Weights of a small GPT-style language model, trained from scratch on English Wikipedia.
Size: 12 layers, width 384, 6 heads of 64, MLP 1920 ReLU, vocabulary 2306, 26M parameters.
Architecture: LayerNorm before each block, learned positions, biases, tied embeddings.
MLP neurons of a small language model. Each row is named by its layer, matrix (up: input weights; down: output weights) and neuron, and shows model dimensions 256-383. Each number is 128 + 32 x the weight over its row's rms, rounded and kept within 0 to 255.
After each neuron's rows, "fires on" lists the tokens most often at its 100 highest values on Wikipedia text that the model never trained on. A number after a token or word is its count.

L3.up1553 [114  50  90  89  78  92 130 191 197 139 104 141 114 143 113 156 150  93 153 118  80 150 139 108 144 103 103 147 143 117 149 134  76 104  81  84 110 102 150 165  98 150 109 152 126  43 186 104 189  82 132 106 128 146 170 171 162  69 124 102 126 169 122 166 153 185  91 109  76 117 116 122  66 137 133 103 122 115 167 180 110 108 137 211 104 165 128 107 128 158 154 122 106 168 171 141 130 140 114 106  69 111  84 122 116 140 102 124 147 113  83 160 111 107 219 111  78  85 133  82 109 105 126 182 214 147 130 109]
L3.down1553 [143 181 135 134 133 131 148 109  84 129 138  83 127 178  90  93  61  77 105 109 165 164 135 132  61 143 168 130 120 148 132 115 132 137 164 152 135 155 166 127 152  91 142 146 128  86  65 156 120 145 123 138  56 149  95  82 125 185 165 134 109  87 148 149 136 165 119 198 121 117 111 112 139 131 149 107  81 126 127 115 164 135 129  83 174  96 149 137  48 178 152 150 110  96 118  82  83 158 158 132 133 127 172 177 138 138 177 140 152 108 203 132 141 157  84 121 143 105  84 141 162 151 157  88 139 132 139 134]
fires on: " of" 40, "ing" 6, " with" 4

L5.up1291 [ 63 140 122 103 125  79 138 106 166 164 124 140 160 132 117 139 157 109 155 127 138 120 117 194 193  82  60  44 146 104 151 133 116 112  93 156 138 133 146 115 152 130 157 175 122 137 129 166 123 161 102 114 121 110 171  96 174 161 101 220 148 165 155  91  82 142 153  75 177 169 107 141 138  65  65 132  64 117 174 138 126 176 129 104  66 179  93 108 115 148  96 119 142 101  95 113 190 161 103 152 161 133 108  85 137 158 167 154  98 126 110  89 151 158 141 123 134 135 145 119 129 182 117 107 148 102 149 117]
L5.down1291 [146 191 152  92 125  59 131 188 105 133 131  93 120  85 172 114 145 159  97 114 113 145 129 166 120 121 117 119  70 176 110 109 145 103 122 118  77 123 100 163 161  96  76  92 134 118  99 160 103 117 164 139 138 153 133 139 100 135 103  99 155 147  89 100 103 114 143 168  95 161 183 121 112 138  96 117 188 162  90 139 159 168 147 151 182  81 149  77 140 132 201 102 124 110 188 131 124 128 127 137 153 130 129 110 100 150  77 157 118 121 147 110 120 138 168 124  99  66 132 124 188  67 170 179 124 126 128 147]
fires on: "ed" 23, " that" 11, "ter" 9, " %" 9, " Total" 8, "ating" 5

L3.up1012 [190 173 168  60 118 191 157 104 164 160 138  94 176 167 120 148 110  99 117 103  99 152 148 162  98 171 110 151 112  91 173 134 107 162  93 146 104 104 142 152 141  78  53 100 120 131 138 146 182 118  97 158 114  88 112 183  38 171 121 156 130 170  97 151 132  59 137 173 143 149 139  73 191 116 128 155 139  40  90 113 112 117 159 111 122 144 108 141 122  88 105 135 137 162 121 143 122 129 147 140 142  67 111 137  97 136 100  59 112  93 134 140 114 127 139 134 129  60 206  72 159 130 160 198 114 184 104 106]
L3.down1012 [127  91 140 118 102 123 134  86  86 165 112 129 143 134 191 122 166  76 144 102 146  94 105 137 184  64 171  96 156  97 160 175  75 153 111 167 151 146  51  71  90 129 121 141 136 108 103 112 147 119 159 130  80 130 142  88 165 124 125 192 124  86  28 131  72 136 184 154 136 123 151 178 152  88 105  93  78 155 133 189 131 156 137  88  76  72 100 180 204 111 114 135 174 131 165 107 127 157 116 123 128 161 142 132 107 104 132 169 175 125 129 186 124 126 106 146 156 151  74 173  69 121 144 123 164 167 141  85]
fires on: "ri" 46, "v" 12, "ce" 8, "ter" 6, "leg" 5

L5.up234 [199 108 142 105 130 149  60 156 127 198  74 125 159 119 124 158 123 139 153 127 111 104 169 117 136 114 125 100 115 159 197 128 149 105 104  63 134  80  33 135 143 135 120 121 145 112 146 104 124 109 174 164 114 157 132 156 107 145  50  80 131  87 134 113 117 143 178 125  89  97 136 118 135 149 100  93  79 189  74 158 147  77 145 111 130  54  82 147 159 120 103 159 126 126 146 155  79 112 138 166 104  98 118 138 189 129 185 121 164 102 121 144  86  93 120 105 139 192 166 157 151 113  76 135 110 128  94 178]
L5.down234 [152 125 132 116  95 216  81  74  84 146 177 101  94 181 175  93 123 176 114  97 136 120 107  83 190 104 111 142 107 131 116 192 132 113 143 109 216 135 142 118 156 118  66 155 150 167 100  52 156 158 115  97 157 142 107 114  80  84 130 167 139 113 172 149  56 103  99  82 150  93 158 126 124 103 131 129 141 145 166 175 142 153 144  82  77 131 123 133 113 113 153 122 126 104  98 150  90 124 133 168 144 147 154 161 130 111 134  84 179  86  87 127 173 125 164 148 160 140 143 124  67 161 124 129 153 133  99  57]
fires on: "al" 22, "b" 13, "m" 9, "ad" 4, "ip" 4

L8.up1401 [110 133 172 140 107 127 110  98 181 126 186 130 155 121 100 119 128  40 159 130  87 173 167 119 164 139  89  95 121  95 119 171 121 162  96 153 127 108 127 135  82  78 176  84 136 123 162 124 115 150 139 126 123 140  89 186 107  95 143 162 112 134 111 118 129 168 107 151 105  94 152 130  92  80  79 142 221 124 144 120 107 114 115 122 122 177 150  98 136 144 126 115 100 125 116  61 139 110 145 113  95  80  98 125 181  81 155 172 105 107 141 166  82 106 155 177 148  92 163 127 139 127 177 134 113 200 173 114]
L8.down1401 [173 151  81 115 157 143  93  96 113 161  74 124 152 136  99 101 148  87 145 100 132 134 102 173 126 126 177 138 137 178 141  57 152 103 150 107 128  74  96  81 105 146 118 125 143 166 161 150  69 106 176 152 121 126 130 113 178 102 118  92 107 144 164 189 132  83 137 127 108 153 160 107 110  82 172 134  90 143 118 104 115 180 153 128 132 107 107 142 136 147 125 112 132 110  85 111 129 117 137  81 124 154 146 100 113 129 141 134 101 159 127 123 190 183 137 192 183 129 176  89 138  89 126 117  89 126 163 137]
fires on: " As" 27, " as" 15, " an" 15, " s" 11, "s" 7, "an" 5

L5.up269 [126 142 101 103 123 206  68 228 106 107  83 159 139 150  93 100  77  96  99 124 109 124 120 153 190 138 108 105 139 158 158 136 137 118 143 146  98  99  62 188 131  48 198  99 122 145 168 102 151 163 124 187 122 138 152 167 149  88 138  72 128 136 140 136 151 130 116 160 169  84 106 122 140 123 129 136 183  76 114 142 132 143  85 154 107 126 127 196 134 177  77 136 120 112  73 211  63 118  82 116 150 153 169 104 107 114 151 104  74 178  73 115  96 101  58  99  94 154 140  92 110 128 172  99  73 160 125 155]
L5.down269 [136  93 127 154 118  88 118 122 130 107 203 118 110 116 146 159 150  98 100 103 171 120 123 114 139  88 129 167 154  95 100 182  94  93 108 114 100 101 175  85 201 136 117 167 122 152 119 130  89 118 151 102 102 125 180 129 120 125 123 188  77  87  93 113 132 103  95 127 100 110 163 166 105 159 163 129 113 172  59  70 114 168 100 106 106 115 128 131  90 138 200 123 127 153 142 116 199  98 134 143 173 113 112 164  93 131 122 113 161 101 102 129 168 114 157 145 137 153  82 143  72 164 103 188 148 156 156  97]
fires on: " be" 19, " of" 11, "ad" 9, "er" 7, "ly" 6

L5.up982 [121 110 112 125  45 133 138 110 108 131 160 156 167  94 154  93 143 154 167 132 121 144 159 167 125 195 141 175 146 105 132 111  94 110 219 108  86 114 136 153 110 154  98 105 169 113  96  91 131  96 104 135 171  82 194 198  89 136  58 150 116 118  76 109 124 160 138 171  75 121  99  91  85 119  87 131 124 126  84 171 145 100 137 165 131 175 109 113 129 141 174 123  74 164 142 110  61 136 108  84  83 149 129 173  77 144 144 126 124  85 127 151 136  88 169  75  79 122 172  90 159  49 139 181 142  83 187 123]
L5.down982 [100 118 140 182 161  88 103 153 136 122 122 130 104 130  97 146  68 112  88 168 144 158 172  94 139 151 133  41 110 140  75  98  91 146  80 155 178 119 172  71 138  80 128 132 152  98 135 119  68 165 163 105 150 123 152 160 166 117 135 124 109 106 218  83 112 143 113  93 130  99 150 145 165 159 135 149 151 125  90  97 163 101 188 128 103 123 130 190 104 147 146 121 115  92 105 113 185 169 104 119 106 150 101 153 165 119  99 218 109 108 159 143 107 167  94 172 125 205 151  87 158 105 192 149 187  96 129 139]
fires on: "s" 12, "ed" 10, "b" 10, "d" 10, "ing" 9, "es" 7

L5.up1119 [103 152 116  73 108  87 117 167 137 114 161  97 172 113 144 152  81 155 100 114 104  96 134 113 100  34 125 120 138  88 101 113 122 118 125  80 159  51  55 160 149 119 115 104 146  86 128 201 132 134 146 199 147 137 165 130  72 131 107 118 103 124 128 134 143 185 177 134 158 103 114 130 181 132  97 199  95 115 137 101 129  97 127 118 144 128 107 114 179 114 107 114 105 157 107 176 100 103  82 130 175 140 149 180 127 137 164 126  99 101 111  72 142 139 167  56 113 142 227 196 176 181 151 102 122 140 120 104]
L5.down1119 [155  95 184  62  86 135 173 175 110  91 129 135 205 166 135 114 101  81 159  97 103  82 110 104 171  58 172 130  79 117 116  91 127 131 175 198 109 163 136 121 137 118 146  68 106 108 121 131 143  95 125 126 103 155 167 135 192 120 155  69 106 107 145 117 150 150  69 140 126 130 147 170 114 160 182  88 154 118 121 170 106 161 107 122 102 161 156 168 156 129 105 205 175 113 165  93  80 184 132  94 155 104 118 111 164 151 114  80 121 121  95 104 117 140 128 129 141 123 134  67  82 190  94 133 112  90 120  38]
fires on: "ad" 26, "b" 20, "p" 7, "ab" 6

L3.up1237 [100 169  82  63 129  97 142 158 140  99 136 154 185 166 146 135 116 122 129 168 129  53  95 185 101 107 147  98  83 127 106 138 133 141 117 144 143 110 106 167 113 101 189 103  99 142  89  94 184 146 135 181 119 140 121 135 139 123  85 136 168 114 137 177 109 137 143 169  92 129 178  93 149 155 179 136 113 159 121 145  93 191 111 122  93 128 136 109 113 155  61 154 105 132  73 147  70 129 104 157 122  71 130 134 148 105 127 180 154 197 131 146  97 126  96  88  84 135 169 127 158 121 116 151 100  93 130 142]
L3.down1237 [147 117 120  86 127  76  85  73 150 111 167 147 117  86 119 131  76 153  99 117 120 152  73 104 105 117 104 174 139 199 167 123 111  69  86 120 139 150  90 170 138 165 131  85 172 128  75  80 115 142 137  94 105 167 110 121 167 135 105 128 132 169 121 136 125  66 149 108 208 153 111 109 116  81 135  89 131  88 100 158 112  80 140 131  88  84 176 153  64  99  78 161 123 117 143 176 116 139 136  84 150 179 130 127  94  99 107 111  84  84  88 115 112 123 110  82 157 113  83 187 135 155  95 116 146 107  98 132]
fires on: "a" 19, "us" 11, "ad" 10, "o" 9, "er" 7, "ens" 7

L8.up550 [109 140 164 120 120 188 153 119 145 116 127 123 188 165 132 141 124 118 119 123 151 131 138 183 119 140 153 152 147 140 142 103 124 154 159 148 133  93 116 123  94 126 189 108 132 131 117 118 134 151  93  96 137 137  99  75 178 111 150 128 108 108 106 127  72  89  99 130  95 147 146 146 134 149 115 105 150 104 154 139 112 135 102 115 142 133 112  71  88 146 131 142  84  99 155 104 135  83 111  85 122 112  66  93 182 100 158 154  92 153 154 143 100 123 144 120 111  74 152 125 106 161 131 117 139  85 164  93]
L8.down550 [ 75  97 145 137  99 149 118  96  72 148 129 164  98 152  82  82 114 135 116 177 186 101 126 101  94 172  96 152 105  88  53 108 127  67 137 106 177 183 181 136 125 112 141 130 120 140  91 149  73  99  96 138 156  94 106 179 139 119 127 161 120 159  68 112 160 120  97 131 127 183 123 136 175 198 152  78 155 152 162  86  61 153 122 110 108 119 140 133 150 143 158  89 157 112 178 105 123 146 117 119  97 107 121  90  86 168 135  96 132 132 176 191  97 181 137 128 214 154 134 103  96 121  97 153 145 194 170 128]
fires on: "A" 25, " (A" 15, " As" 7, "r" 5, "U" 4, " as" 4

L8.up169 [ 88  35  95 162  76 157  96 117 153 111 123 145 134 123 181 136 131 116  93 149 182 137  95 162 129 170 114  83 104 143 157  46 173 115 102 157  96 145 104  94 154 175 136  94 143  43 155 116  81 132 154 124  72  90 153 149 159 143  90 136 144 153 161 175 131 137  94 127 125 159 137 118 154 142 100  79 156 135 136  94 150 146 140 134 196 151 140 128 133 128 166 152 130 160 178 139  79 107 166 170 140 133 162 142 160 107  98 128 146  83 128 171  83 123 149 143 120 154 103 148 134 149  71 167 109 166 124 119]
L8.down169 [144 153  90 145  47 130 153 158 144 200 144 105  91 134 120 145 208  91 154 128 167  94 175 137 133 108  94 152  93 194 107  94 154 119 127 146  79  90 148 115 189 147 176 129 149 143 100 115 192 126 131 140 135 150 225 131 130 134 155  60 139 188  51 162  93 193 150  97 116  97 176 102 136  87 102 181 125 146 163 119 104 134 137 143  80  66 108 114 116 101 120 160 186 137 204 187 129 114 161 122  97  86 155  94 130  98  89 170 137 118 100 118 203 116 178 122  93 122 192 182 168  84 128 168 106  51  85 152]
fires on: "," 25, " m" 12, "s," 9, "\"," 6, " was" 6

L8.up1223 [169 109  94 122  84 124 173 133 160  76  76 170 120 153 205 104 146  85  96 158 158  79 113 141 162 132  94  87 118 110  89  70 113  85 118 174  97 132 143 156  98 136 133 142  90  89 158  95  74  63 167 161 144  92 103 143 133 103 102  67 181 137 129 160 121  96 107 103 140 174 105 110 129 135 149 107 124 145 133 138  42 126 130 199 188 118 132 118 138 116 100 111  77 133  99 120 100 145 123 134 118 183 141 105  62 119 182 143 137 115 101 114 116 142 197  79  80 170 122 147  95 108 126 114 110  90 127 128]
L8.down1223 [120 109  90 115 139 116 180 167 154 167 232 147 107 107 133  61 114 172 110 156 165  93 174 192 110 145 125 102 102 146 128 135 168 139 113 169 102 119 128 123  66 152 153 144 135 163 138  78 151 128 130 139 126 147 174 125 201  96 145 183 132  80  89 119 131 103 125  85 133 132 101 177 156 177  88 105 162  98 185 176 113 106  97  73 109 131 170 147 144 129 167  83 194 182 136 131 135 147 116 122  59 165 151 175 142 108  63  61  87 164 155  87 180 118 135 151 121 191 166 166 144 119 118  91 116  95 127 117]
fires on: "," 22, "e," 7, "ed" 7, "s," 6, "y," 6, "es," 5